python train.py --n_layer=11 --n_head=4 --norm_place="pre" --positions="rope" --rope_base=1000000.0 --attn_scale=0.125 --tie_embeddings=true --init_std_o=0.0 --weight_decay=0.024 --lr_head=0.00782 --decay_shape="linear" --steps=11045
MLP neurons of a small language model. Each row is named by its layer, matrix (gate and up: input weights) and neuron, and shows model dimensions 96-223. Each number is 50 + 10 x the weight over its row's rms, rounded and kept within 0 to 99. A neuron's up and down rows have the sign that makes its largest values positive.
Before each neuron's rows, "fires after" lists the tokens most often just before its 100 highest values on Wikipedia text that the model never trained on; "fires on" lists the tokens most often at its 100 highest values on Wikipedia text that the model never trained on. A number after a token or word is its count.

fires after: " " 50, "1" 22, "0" 11, " (" 5
fires on: "1" 43, "9" 17, "4" 15, "5" 8
L8.gate537:76 56 40 38 57 55 48 48 55 42 62 61 71 41 35 53 49 65 45 66 41 40 48 46 65 27 75 44 65 59 48 72 35 64 56 61 59 62 52 69 49 58 62 48 48 62 49 49 49 61 59 43 48 66 49 49 44 32 48 40 69 49 57 44 42 48 46 49 55 40 41 55 40 49 53 37 37 46 45 55 41 42 55 50 56 37 41 50 43 59 53 48 60 39 54 61 36 46 37 51 56 36 50 43 44 43 45 56 55 42 53 57 51 45 51 52 46 43 51 63 60 56 66 46 56 32 52 36
L8.up537:50 55 44 53 55 59 43 57 47 59 37 26 56 64 50 55 37 52 64 37 44 34 36 45 50 36 42 56 43 43 61 66 42 51 44 42 55 45 47 33 70 62 64 41 47 59 42 41 56 54 47 31 53 60 33 36 43 38 43 54 53 68 55 46 49 54 40 44 63 42 59 54 48 60 47 56 44 45 55 50 68 34 43 42 38 50 42 57 55 40 27 60 56 44 19 55 50 60 56 49 61 53 61 57 61 51 25 48 34 56 66 61 43 44 48 43 69 54 52 47 41 52 61 45 50 54 51 52

fires after: "am" 17, "le" 16, "b" 14, "ol" 13, "it" 9, "in" 9
fires on: "ut" 47, "p" 17, "t" 16, "ot" 6
L6.gate376:47 44 37 26 48 50 43 36 46 62 55 48 52 54 28 45 41 41 57 46 71 53 52 51 37 60 52 53 51 76 58 49 43 42 39 42 69 28 49 49 53 49 29 57 58 50 45 60 46 64 46 52 49 33 58 48 38 24 38 49 61 42 64 51 32 37 44 39 60 58 50 54 55 45 55 65 56 62 62 57 36 38 60 71 42 44 47 60 47 43 51 44 51 53 35 58 53 42 56 53 55 50 64 61 38 52 28 67 50 62 45 74 56 40 50 40 65 56 77 37 46 48 49 41 53 43 36 50
L6.up376:63 46 49 45 61 68 59 59 51 56 46 51 43 74 41 67 39 48 42 39 54 59 63 38 32 44 57 42 34 64 65 44 43 50 42 41 55 67 46 48 55 68 51 46 50 38 54 57 36 53 57 45 55 36 64 57 55 33 67 36 51 51 41 43 60 23 34 58 39 68 50 61 44 38 60 71 68 51 49 57 52 57 69 55 16 37 58 43 54 57 65 49 64 36 40 50 51 36 53 63 41 46 65 36 56 51 57 54 60 60 59 45 50 69 50 47 49 45 58 53 48 51 52 57 53 43 51 38

fires after: "it" 19, "t" 15, "art" 9, "p" 7, "e" 6, "ol" 6
fires on: "ic" 29, "al" 14, "an" 8, "t" 8, "ut" 8, "v" 6
L7.gate524:52 46 52 17 51 56 62 41 50 62 47 45 60 30 52 52 32 49 44 76 53 54 57 40 47 46 46 51 44 45 60 47 39 49 39 63 57 52 57 33 33 67 34 55 65 60 41 52 57 50 48 40 47 38 38 47 30 52 51 66 55 29 33 51 45 42 42 44 63 59 41 51 60 68 54 43 53 24 58 39 52 42 61 67 51 42 66 48 49 51 60 45 38 41 31 54 60 67 58 55 48 46 50 43 65 65 44 42 59 37 50 38 38 53 59 49 64 49 46 50 55 46 51 37 44 36 62 53
L7.up524:47 62 45 46 46 40 52 48 37 51 37 46 31 50 60 65 39 43 61 58 45 60 69 45 47 53 48 39 57 39 68 56 66 49 52 52 57 51 42 47 49 53 49 46 67 57 35 49 42 42 50 41 52 39 59 50 43 30 35 52 49 55 46 50 55 35 41 36 52 59 51 56 54 54 51 54 62 54 58 38 66 34 31 56 37 63 61 39 48 52 59 37 58 47 48 42 51 56 46 40 62 59 60 65 56 61 51 40 55 58 60 46 61 56 60 47 52 47 71 47 61 63 56 51 57 40 57 48

fires after: "," 19, "$" 11, "1" 11, " " 10, "y" 8, "." 7
fires on: "0" 15, "5" 10, "4" 9, "1" 9, "ear" 8, "8" 7
L7.gate14:58 49 44 51 70 66 44 56 45 53 68 46 70 33 37 44 42 60 61 49 51 50 60 39 46 39 55 26 66 60 33 59 43 61 37 65 35 52 29 42 38 51 65 53 47 74 40 56 64 38 64 40 34 37 33 30 45 43 46 62 42 49 51 54 30 51 61 56 53 56 53 51 53 43 40 41 54 55 60 60 47 64 50 42 53 39 44 50 39 66 29 46 54 49 66 65 43 25 41 39 52 71 56 32 56 38 49 48 53 47 61 50 47 49 54 42 57 38 63 50 39 54 51 55 39 24 47 46
L7.up14:67 42 49 52 50 56 50 54 46 61 42 43 46 51 56 50 41 53 54 67 41 61 37 53 47 49 45 54 31 47 49 40 48 51 52 55 39 57 49 62 54 54 62 60 50 51 55 62 42 77 41 50 31 45 46 45 57 48 65 14 52 60 53 39 50 49 60 50 40 43 54 51 52 43 69 51 28 30 29 49 51 43 42 39 58 41 47 39 40 59 47 46 57 41 45 59 40 53 63 53 58 48 46 55 58 48 54 36 47 61 47 46 35 42 46 61 62 51 40 62 67 48 49 56 40 49 41 28

fires after: "1" 25, "2" 23, " " 9, " on" 7, "a" 6
fires on: "9" 28, "0" 21, "e" 9, "ch" 6, " that" 5
L8.gate322:55 52 39 44 38 57 27 53 57 37 55 61 57 52 50 50 51 32 44 46 58 60 56 50 58 38 60 47 57 45 49 53 48 42 52 45 58 34 53 58 41 40 42 46 64 41 48 46 60 49 59 32 66 52 33 62 42 48 56 43 50 32 48 70 45 51 42 49 67 72 37 68 50 54 63 53 48 56 64 37 60 66 50 38 43 45 36 54 53 48 57 48 46 38 49 52 54 47 33 53 58 58 74 51 48 66 35 45 45 56 42 38 49 45 59 40 53 58 41 44 48 64 40 37 49 60 71 61
L8.up322:43 49 41 59 31 52 55 53 66 61 36 62 34 25 43 66 44 63 74 63 44 28 43 49 50 32 50 54 64 58 51 38 39 52 47 59 41 31 54 47 46 65 51 37 56 54 60 49 57 54 45 44 49 74 40 42 58 44 64 52 56 67 52 59 51 58 47 48 61 39 45 45 59 40 56 42 44 52 47 41 50 49 55 48 45 48 38 51 40 61 36 59 56 54 42 67 60 36 49 50 44 55 43 58 54 46 56 43 57 58 58 48 64 61 44 47 37 37 52 54 35 52 55 41 44 47 37 61

fires after: " s" 24, "s" 21, " S" 10, "es" 8, "S" 6, "ro" 4
fires on: "in" 26, "ear" 15, "our" 12, "uc" 9, " ex" 6, "d" 6
L7.gate147:57 55 52 62 43 56 69 54 31 54 51 41 46 60 47 44 58 54 32 43 52 44 42 55 55 70 51 38 39 33 33 46 56 53 54 44 71 46 38 36 41 43 52 53 51 40 57 62 53 61 48 19 56 51 33 40 68 51 67 55 54 66 34 63 35 39 47 43 38 52 38 40 52 44 76 49 67 41 40 41 42 51 40 50 42 44 72 49 60 39 57 65 43 37 44 41 62 57 56 31 49 48 41 45 51 55 45 65 34 63 57 34 55 33 57 55 45 46 43 49 56 63 38 37 39 40 52 56
L7.up147:61 49 42 56 36 56 63 47 43 45 48 50 59 66 58 54 60 41 54 58 54 60 55 40 60 42 51 68 67 32 47 51 48 59 51 52 46 60 37 58 65 45 48 52 49 48 42 47 53 51 20 39 40 52 41 54 54 64 36 59 34 64 59 53 59 70 55 73 41 42 33 50 58 47 48 45 65 46 32 67 53 56 30 38 45 60 46 51 62 29 50 28 45 54 58 42 44 43 53 53 63 57 55 67 55 31 66 45 57 52 57 50 51 47 69 47 46 52 55 43 38 63 47 48 55 36 54 64

fires after: " G" 29, " g" 27, "d" 11, "g" 9, "a" 4
fires on: "u" 46, "e" 18, "en" 9, "an" 4
L6.gate293:23 37 36 63 52 56 45 63 51 54 53 59 43 51 63 46 55 50 43 70 49 62 55 42 39 36 54 58 46 52 48 58 42 66 54 55 43 44 57 47 47 59 56 50 44 55 52 48 45 64 55 35 70 57 47 50 35 54 59 57 45 51 60 40 52 49 53 43 41 43 61 56 51 54 55 50 56 73 47 37 54 43 55 47 45 65 40 56 60 38 37 52 37 58 40 66 61 47 67 46 27 44 54 49 34 47 55 66 47 30 48 61 52 41 60 61 53 60 52 39 65 61 35 32 55 35 41 28
L6.up293:55 42 48 60 46 32 54 33 39 58 51 55 46 60 37 68 61 45 43 55 57 49 29 49 45 33 42 38 56 40 40 47 66 42 39 51 48 58 49 50 43 38 70 43 54 38 48 48 56 70 46 34 46 56 69 39 67 32 51 52 49 46 53 45 45 33 43 52 50 46 34 46 48 51 44 65 46 43 40 56 58 71 73 22 43 59 50 47 48 45 59 62 61 50 53 79 55 56 39 54 58 53 53 47 40 43 75 48 51 55 65 53 36 47 44 48 47 49 54 53 44 46 47 46 44 35 45 51

fires after: " " 47, " I" 21, "is" 6, "s" 6
fires on: "Z" 46, "s" 27, "h" 7, "st" 5, "z" 5
L7.gate425:58 57 61 40 38 48 40 55 52 42 44 61 62 41 49 60 52 45 40 53 57 53 39 59 46 49 50 44 49 40 43 62 39 53 45 41 65 51 60 56 61 47 55 54 42 46 41 44 50 54 32 55 50 57 50 48 55 33 71 41 42 42 45 34 45 46 38 58 43 55 59 64 40 55 76 51 57 65 57 55 54 43 40 58 37 51 39 47 38 50 28 45 57 67 41 64 65 38 70 26 56 72 50 36 54 58 48 33 46 55 35 59 59 52 54 41 43 45 46 42 62 32 35 57 52 72 59 34
L7.up425:67 48 58 46 56 52 52 36 40 42 39 53 54 49 60 63 30 40 31 40 51 59 58 41 45 56 56 41 55 55 43 53 60 58 45 45 60 39 37 46 59 42 58 59 48 44 48 56 31 56 41 36 62 58 38 61 66 32 52 56 20 56 49 36 52 52 69 54 32 52 52 38 48 32 58 52 60 34 44 54 59 62 36 49 58 61 45 58 58 45 32 46 45 65 55 50 53 44 45 45 50 64 69 45 53 46 61 35 48 45 52 53 69 62 52 61 59 32 55 52 38 50 45 64 52 52 35 53

fires after: "r" 18, "i" 11, "l" 8, "er" 6, "d" 5, "an" 5
fires on: "en" 28, "u" 26, "an" 11, "m" 6, "in" 5, "i" 4
L8.gate207:41 44 61 58 52 41 59 73 58 50 66 49 65 55 48 45 44 58 47 61 43 40 41 57 34 42 49 55 51 56 51 57 51 48 43 62 52 42 44 49 47 68 66 62 37 45 35 54 62 62 64 49 47 48 42 57 41 49 66 58 59 44 54 63 39 53 52 37 46 48 50 39 56 59 39 72 46 55 34 50 40 43 61 67 53 54 48 59 68 43 47 56 68 40 50 67 50 56 55 32 44 59 72 48 44 38 58 58 45 33 63 40 45 32 60 42 50 47 49 60 57 62 54 53 54 48 50 75
L8.up207:46 50 62 58 55 42 31 48 52 48 53 50 38 45 55 36 68 48 38 25 55 43 68 47 34 51 45 62 53 43 39 59 44 55 50 52 49 53 55 44 40 51 47 52 31 74 71 33 44 50 50 58 54 41 44 43 40 43 42 59 49 56 40 51 37 45 43 36 58 29 50 42 59 69 59 54 61 51 52 49 59 60 57 51 45 44 36 49 59 48 50 58 40 48 58 57 65 55 44 44 53 45 40 51 51 39 62 36 43 41 62 45 45 30 43 45 66 42 74 55 42 51 53 41 49 36 52 42

fires after: "1" 34, " m" 20, "2" 17, "c" 4
fires on: "ost" 24, "0" 17, "9" 17, "8" 16
L6.gate557:53 32 52 41 45 50 46 53 67 43 50 51 49 44 45 38 42 64 45 36 50 53 54 41 41 51 57 55 57 55 35 22 41 42 51 31 39 60 61 62 36 51 51 46 38 55 53 59 57 49 75 36 52 41 29 50 51 51 55 63 61 50 45 61 58 58 45 66 41 60 69 51 34 43 58 71 46 58 54 54 54 45 43 58 45 61 57 67 59 49 66 38 37 47 57 61 74 50 44 50 49 43 59 38 40 52 48 52 38 56 59 40 32 57 58 52 50 55 43 43 56 55 49 56 55 63 49 58
L6.up557:54 55 52 49 42 42 56 53 41 47 41 48 32 42 41 39 49 51 66 68 62 40 54 53 58 41 48 46 41 37 31 61 66 56 43 55 40 30 56 53 50 55 54 37 64 59 70 58 61 65 53 60 57 52 47 52 49 44 48 35 35 60 43 51 47 41 41 40 40 48 51 56 34 47 36 60 63 49 64 46 50 61 56 51 62 45 38 41 62 51 68 52 44 70 52 55 46 49 52 27 60 76 56 43 50 56 40 49 44 58 56 58 55 47 45 55 51 35 40 66 58 63 50 53 62 55 50 37

fires after: " p" 18, "e" 16, " L" 12, "P" 7, "o" 6, " l" 6
fires on: "op" 69, "os" 20, "all" 11
L2.gate330:65 56 40 49 39 50 58 32 53 37 52 69 76 43 42 36 59 47 46 59 73 39 52 51 42 63 47 45 74 38 44 50 52 55 28 48 48 47 50 33 58 52 20 52 63 59 45 53 68 44 61 56 60 38 47 71 54 44 61 32 36 60 53 59 36 47 67 56 33 58 47 61 42 46 64 49 48 55 29 40 59 55 63 50 36 52 56 50 48 41 55 38 47 52 42 39 44 51 57 40 47 54 66 46 57 72 60 46 42 66 47 75 54 41 46 54 52 46 36 47 77 53 65 47 57 46 42 56
L2.up330:51 52 57 34 50 43 34 39 50 60 48 46 66 65 39 32 56 56 61 39 57 61 35 48 62 29 40 56 41 54 44 54 33 62 46 45 48 46 67 53 55 61 64 64 45 31 47 46 45 51 45 63 55 48 43 48 28 51 34 40 47 45 45 59 49 54 41 57 44 38 56 49 53 52 59 43 39 54 49 45 38 34 66 38 61 40 47 46 53 55 36 61 53 56 40 41 39 41 48 51 64 55 49 52 40 39 57 51 54 33 63 50 40 62 54 37 55 48 42 37 39 67 46 73 49 39 43 39

fires after: "y" 20, " G" 20, "e" 11, "i" 11, "re" 6, " N" 6
fires on: "or" 19, "t" 11, "k" 11, "n" 9, "l" 8, "he" 7
L2.gate610:50 45 38 55 51 61 63 63 43 41 64 61 53 64 50 62 56 49 62 51 33 53 29 49 53 53 50 47 45 63 46 47 53 51 51 59 54 61 49 56 54 30 63 59 56 61 52 66 50 70 43 60 55 51 37 49 36 45 45 78 54 54 49 50 59 45 44 49 68 46 48 59 44 44 49 39 63 56 54 60 39 56 69 47 55 55 23 40 61 56 49 54 42 49 59 52 54 53 74 55 60 48 46 51 41 65 61 75 61 42 46 39 50 44 62 58 52 45 28 41 64 61 26 52 42 48 69 52
L2.up610:44 54 46 43 50 60 44 70 43 35 41 44 43 52 55 60 68 56 55 47 53 35 36 45 56 36 53 36 46 42 45 32 46 55 55 39 46 53 56 39 62 41 39 46 48 52 52 45 51 61 50 52 34 66 54 63 61 53 46 45 39 51 53 42 49 62 42 50 51 67 46 38 57 64 62 39 50 36 48 59 46 46 46 50 51 62 42 49 47 77 43 59 57 49 55 63 39 66 53 45 52 59 64 47 57 50 67 71 48 64 52 43 54 44 47 65 56 42 46 48 48 58 53 68 52 39 52 52

fires after: " be" 15, " a" 12, "er" 10, "mer" 9, "e" 7, "w" 5
fires on: "f" 33, "n" 10, "b" 9, "ic" 9, "ay" 5, "ist" 5
L7.gate533:55 34 46 45 65 45 52 47 56 55 46 46 55 62 58 59 46 42 52 43 45 40 62 45 48 51 54 51 76 56 51 39 55 43 55 56 33 54 51 46 45 55 37 39 50 61 48 57 41 52 53 48 42 26 54 37 56 55 33 28 58 57 50 22 55 49 66 17 49 47 39 60 69 54 54 42 69 50 64 49 53 48 55 55 49 41 40 39 61 47 57 43 45 60 63 35 53 26 57 42 50 47 63 38 57 47 62 57 58 50 38 52 39 39 42 62 39 40 55 49 54 38 53 44 42 43 44 30
L7.up533:54 47 54 43 52 61 51 60 35 41 62 21 63 61 67 44 43 50 55 48 59 50 48 51 54 42 42 46 44 43 51 53 56 56 40 67 42 36 44 68 44 60 50 27 56 50 67 72 57 56 36 66 58 59 46 41 52 45 40 49 53 43 33 37 68 49 75 28 36 60 48 55 45 57 59 44 46 69 56 50 49 40 57 44 39 57 29 31 62 61 38 47 53 53 47 46 36 34 67 34 57 38 50 45 57 55 46 52 55 40 61 43 49 56 43 52 35 49 37 58 33 43 39 47 52 51 55 43

fires after: "1" 15, "0" 15, "5" 11, "2" 11, "4" 10
fires on: "0" 54, "5" 14, "our" 8, "9" 4, "en" 4, "8" 4
L8.gate48:66 56 57 36 53 54 50 53 40 46 45 54 56 38 35 51 50 56 43 36 51 47 53 42 37 41 54 51 33 47 40 45 44 38 45 50 49 41 67 57 43 54 50 45 43 31 63 72 51 70 38 51 54 45 43 44 32 33 54 63 43 36 52 44 64 49 55 59 54 47 50 61 57 70 61 70 51 40 48 42 44 43 54 55 73 57 32 50 34 64 63 40 52 37 27 58 42 47 50 49 49 65 49 44 71 54 57 34 45 57 58 54 60 62 49 45 33 33 66 53 71 49 32 51 59 41 39 61
L8.up48:35 35 61 35 46 40 51 37 34 45 60 47 56 50 43 57 46 65 57 44 57 50 50 62 68 56 41 70 70 59 34 57 72 44 49 38 42 59 53 61 65 60 66 47 38 41 63 70 52 34 73 53 59 56 52 58 48 50 58 34 51 37 55 44 57 62 66 38 38 47 55 65 38 44 48 55 67 28 38 54 44 47 72 48 64 60 40 31 59 64 55 69 46 47 40 47 55 64 41 61 45 46 50 38 49 64 46 48 58 60 61 61 46 56 59 64 43 45 35 51 57 46 60 52 37 42 50 62

fires after: "I" 32, "c" 20, "ic" 14, "i" 10, " C" 5, "C" 4
fires on: "n" 33, "he" 21, "ol" 8, "or" 7, "t" 6, "ou" 4
L6.gate270:64 61 44 53 55 73 69 65 35 43 28 39 58 57 56 51 47 43 56 47 46 74 58 65 51 41 53 48 36 54 45 45 55 49 51 51 52 70 50 32 51 35 49 65 49 40 52 40 47 61 40 40 54 29 52 40 41 42 40 52 56 51 38 45 55 31 36 49 58 43 44 34 60 45 60 56 52 50 67 52 53 53 70 46 47 44 42 46 56 56 61 42 53 68 52 46 44 60 42 52 48 27 52 35 45 41 35 50 41 37 41 40 73 52 32 44 38 46 58 52 70 42 59 45 46 45 49 47
L6.up270:48 51 51 35 40 62 77 60 51 51 45 44 46 59 60 31 45 63 47 43 66 51 60 64 52 45 67 54 43 59 27 36 42 50 52 54 55 29 56 45 66 56 67 59 30 51 47 40 57 47 59 52 40 50 26 53 63 57 61 54 51 44 36 66 56 37 38 41 31 44 66 22 55 50 62 40 59 68 53 42 58 35 55 55 57 68 48 47 62 51 66 59 55 49 52 34 68 49 53 54 52 51 48 35 41 66 57 60 38 51 69 44 56 66 31 59 39 47 53 58 51 30 60 54 39 55 44 30

fires after: "an" 20, "f" 18, "is" 12, "iv" 7, "on" 5, "0" 4
fires on: "s" 38, "ess" 18, "u" 16, "is" 7
L8.gate589:57 57 43 35 59 42 53 63 57 58 58 57 53 70 47 62 40 43 43 62 52 47 55 34 50 55 49 37 32 52 50 46 63 44 39 49 36 35 38 63 46 53 38 49 28 50 48 41 69 50 49 52 63 41 47 47 47 50 51 46 44 45 49 37 60 62 59 49 29 57 58 57 29 44 57 48 48 51 53 50 42 40 40 57 50 53 53 62 59 55 51 37 38 61 46 52 34 50 51 56 51 37 50 46 34 60 59 29 42 62 54 68 58 52 41 46 62 33 56 25 55 64 43 45 48 47 62 29
L8.up589:83 56 56 32 53 71 52 41 42 41 55 40 57 30 47 47 42 49 47 61 52 48 39 41 47 49 48 30 49 55 70 61 64 52 63 44 51 53 51 54 35 41 44 44 38 49 59 32 47 21 42 57 41 52 53 60 37 48 50 37 52 51 46 40 55 41 55 53 46 50 61 58 32 50 41 55 65 44 56 60 38 49 63 42 50 55 63 51 48 46 54 53 45 60 49 66 61 54 53 57 60 49 41 61 42 59 60 44 68 63 49 53 68 37 36 49 34 56 55 44 51 44 77 51 45 49 50 37

fires after: "p" 25, "c" 13, "f" 11, "or" 11, "i" 7, "s" 6
fires on: "et" 21, "id" 14, "m" 11, "u" 9, "er" 8
L8.gate234:59 43 62 36 51 56 53 36 52 48 51 66 34 39 74 42 63 54 51 51 26 55 40 26 42 57 27 31 64 55 55 41 37 60 46 58 47 57 52 51 46 22 52 56 57 61 54 52 45 51 53 38 48 60 59 50 38 45 42 51 40 43 48 47 60 42 42 55 50 49 45 40 50 48 61 52 67 49 35 45 48 48 54 58 38 41 50 40 47 52 49 48 45 53 66 46 51 41 63 51 57 64 45 55 67 55 61 45 48 50 42 36 52 55 45 63 56 56 49 36 54 49 47 34 49 52 37 72
L8.up234:45 48 33 60 41 66 33 51 49 60 52 52 52 22 62 41 52 65 55 53 54 58 51 39 50 56 49 42 54 72 58 49 60 61 55 57 47 43 56 58 45 54 54 61 45 60 43 35 47 37 59 49 47 44 52 51 53 38 70 62 68 49 54 46 45 29 54 44 44 49 28 47 39 57 68 64 57 49 52 51 50 36 42 59 51 40 60 51 40 64 36 59 45 46 55 63 51 42 36 41 44 52 43 62 49 37 60 72 57 42 51 59 38 50 47 76 55 55 50 30 39 60 30 61 62 50 45 43

fires after: " in" 38, " p" 23, "uc" 9, " |" 4, " con" 4
fires on: "c" 48, "er" 12, "s" 8, "ers" 6, " s" 6, "ri" 5
L8.gate6:46 50 40 55 44 69 57 44 41 52 33 45 36 48 46 48 51 39 50 65 65 39 35 52 49 40 57 33 40 69 54 43 79 35 62 51 59 44 55 49 51 28 60 54 57 42 53 60 58 62 53 48 41 53 48 53 39 53 47 63 51 53 59 46 63 57 32 54 42 42 60 51 45 43 60 33 49 39 71 59 54 53 43 52 64 62 63 59 60 59 48 48 41 39 48 52 29 50 46 40 57 41 56 56 59 33 26 51 65 37 61 60 68 45 50 56 76 51 38 48 59 47 40 65 67 40 54 54
L8.up6:34 55 50 38 42 57 51 53 44 33 49 55 48 48 54 65 48 48 49 75 67 51 58 47 64 52 61 53 48 45 46 74 33 41 45 53 52 62 69 54 65 55 49 43 51 46 42 58 44 31 51 50 42 54 43 54 76 72 55 49 55 60 56 53 64 53 61 68 54 44 65 57 43 39 45 45 42 52 50 53 23 45 35 58 45 51 46 68 77 55 50 45 56 60 55 40 70 44 63 51 46 31 31 66 43 37 52 48 53 67 58 65 58 53 55 52 41 51 48 51 52 48 38 35 58 46 38 27

fires after: " M" 17, " C" 16, " W" 12, " c" 9, "i" 8, " w" 6
fires on: "or" 75, "k" 7
L6.gate442:38 55 53 48 43 65 70 52 50 49 50 44 61 55 59 57 54 48 48 50 30 49 32 52 48 31 53 57 59 63 50 58 66 55 57 70 55 55 54 38 66 35 67 64 43 32 49 68 62 65 42 65 39 44 45 50 36 50 61 55 55 36 42 54 53 38 57 30 59 33 38 42 63 63 42 53 55 65 58 51 65 52 56 56 47 46 60 58 55 64 40 58 45 44 69 60 33 76 58 46 47 48 60 81 43 42 57 65 45 52 48 46 44 42 39 33 53 43 57 56 44 57 50 43 56 35 65 63
L6.up442:51 69 58 28 47 55 55 61 61 48 53 49 49 62 57 47 41 48 48 33 44 55 37 37 57 46 41 45 43 64 48 55 60 51 63 45 47 55 46 31 51 53 61 62 43 29 67 51 52 41 44 41 41 43 47 46 28 64 54 49 53 59 58 57 56 24 44 56 55 62 47 39 41 50 52 62 57 65 43 61 54 43 60 55 51 55 44 58 49 57 51 31 47 51 64 41 44 62 54 47 46 60 56 48 58 32 68 54 21 43 69 24 42 34 39 28 50 65 55 64 49 58 50 40 40 51 56 42

fires after: "," 59, " O" 6, "er" 5
fires on: " wh" 88, "ct" 6
L7.gate471:52 57 64 38 59 58 69 38 49 55 54 48 56 59 55 59 57 26 43 44 58 38 50 62 51 51 31 33 58 57 30 34 44 54 50 56 59 65 54 38 45 36 42 42 51 59 42 57 53 36 42 52 66 62 60 40 65 39 54 48 64 55 58 58 58 48 50 47 33 49 49 50 61 53 51 61 52 40 46 47 51 28 51 23 53 51 56 48 41 50 55 32 46 58 64 30 32 49 35 52 56 46 56 43 46 42 31 56 48 78 53 52 55 51 45 34 57 55 67 65 28 53 40 38 55 41 44 44
L7.up471:52 50 66 64 54 46 63 50 51 42 52 44 54 45 50 55 61 47 45 53 52 64 53 53 42 45 58 49 53 70 47 34 42 64 37 45 51 47 47 28 47 61 52 55 51 48 49 61 47 62 66 58 54 55 56 52 48 33 47 36 51 57 48 57 58 56 56 56 61 56 41 48 46 47 41 50 66 50 48 56 67 54 49 66 61 56 51 52 19 53 49 28 35 53 50 48 28 37 36 49 35 55 52 55 47 46 49 52 62 61 48 48 46 57 70 37 63 51 60 51 46 38 51 61 47 41 50 45

fires after: "an" 32, "en" 18, "ar" 7, "ing" 5, "on" 5, "ad" 5
fires on: "h" 20, "w" 15, "j" 10, "k" 7, "c" 7
L2.gate424:57 47 59 29 43 28 25 54 51 47 58 60 45 47 37 42 53 56 45 54 57 50 51 59 63 44 43 44 43 63 39 43 56 46 42 54 59 43 66 26 55 62 38 49 39 46 41 76 61 63 33 73 42 36 38 55 49 41 65 51 53 41 60 50 36 55 56 44 58 50 41 47 60 57 45 49 64 53 44 40 59 57 61 54 51 61 56 62 55 59 46 42 58 40 49 54 55 58 58 51 54 41 46 49 44 49 34 59 54 55 60 53 59 46 43 43 49 58 65 42 53 67 58 72 56 51 58 56
L2.up424:51 63 38 71 57 66 62 25 41 46 60 76 35 53 43 50 38 47 44 57 60 31 66 46 61 60 41 53 39 56 63 66 66 58 60 50 49 53 51 49 62 61 49 44 39 63 41 55 55 64 68 48 41 56 37 48 53 48 62 45 46 69 39 52 46 51 54 52 28 38 49 56 40 61 42 57 61 62 39 48 51 39 41 34 53 52 45 48 56 58 54 48 57 54 34 43 54 53 44 50 37 72 41 48 34 56 39 40 52 45 44 47 55 57 47 39 46 52 57 42 57 53 58 41 54 67 65 41

fires after: " S" 34, " s" 32, "s" 15, "e" 15, "S" 4
fires on: "c" 55, "g" 15, "y" 15, "s" 13
L2.gate250:54 41 51 61 44 49 60 40 57 53 39 45 50 53 63 50 25 55 42 46 66 56 41 52 58 55 49 42 46 32 60 46 67 37 58 60 52 49 61 55 48 49 46 49 45 35 39 45 29 39 41 44 41 68 52 32 44 41 38 50 54 57 50 57 27 26 62 37 39 43 56 45 38 45 67 60 44 47 49 64 37 49 42 57 49 37 62 43 29 65 56 56 52 39 34 48 37 62 62 41 49 49 35 42 37 51 51 64 54 69 50 39 41 51 58 36 55 56 46 54 51 52 43 56 65 50 51 54
L2.up250:37 42 54 62 40 51 53 64 41 30 57 48 57 48 63 54 62 43 60 51 44 44 40 47 52 57 55 46 78 57 45 49 40 46 64 58 35 53 41 40 76 48 48 47 54 59 60 64 48 53 42 52 52 53 53 63 66 68 40 46 57 34 41 34 56 53 42 58 60 55 38 74 43 43 51 54 62 46 48 55 54 46 38 54 57 35 36 61 48 55 34 50 47 51 57 25 66 53 32 37 56 75 69 67 49 34 68 41 53 58 44 56 38 57 37 31 42 49 58 53 52 58 50 50 59 54 56 66

fires after: "p" 21, "i" 18, " pro" 17, "in" 11, " N" 10, " n" 10
fires on: "et" 66, "d" 28, "le" 6
L2.gate326:57 69 72 45 38 37 50 66 66 56 52 66 46 51 56 50 55 74 38 45 29 37 50 31 68 57 54 56 54 58 58 41 37 61 54 38 49 56 48 45 51 57 44 42 42 59 48 57 44 60 62 55 35 42 54 58 51 57 39 61 61 49 61 50 53 41 46 42 42 56 59 33 54 46 80 49 54 55 40 57 27 40 57 56 57 43 64 41 49 69 31 68 46 49 63 46 38 65 60 42 65 55 53 50 47 39 42 37 43 28 54 49 48 28 36 56 41 50 56 34 55 42 54 44 53 39 39 57
L2.up326:45 52 53 35 67 56 49 61 39 40 59 47 57 48 61 53 49 54 45 39 47 37 48 63 71 43 58 38 49 73 50 64 47 37 45 40 46 54 46 50 36 41 48 55 46 41 37 64 66 39 51 45 64 52 47 37 53 64 53 59 45 46 38 44 46 23 45 58 51 38 47 57 50 47 63 57 66 53 55 35 59 27 45 44 40 36 53 50 54 51 58 46 59 56 52 37 48 51 45 51 43 50 56 44 54 35 53 52 56 58 52 57 60 42 53 47 63 55 62 72 64 38 37 45 65 55 54 44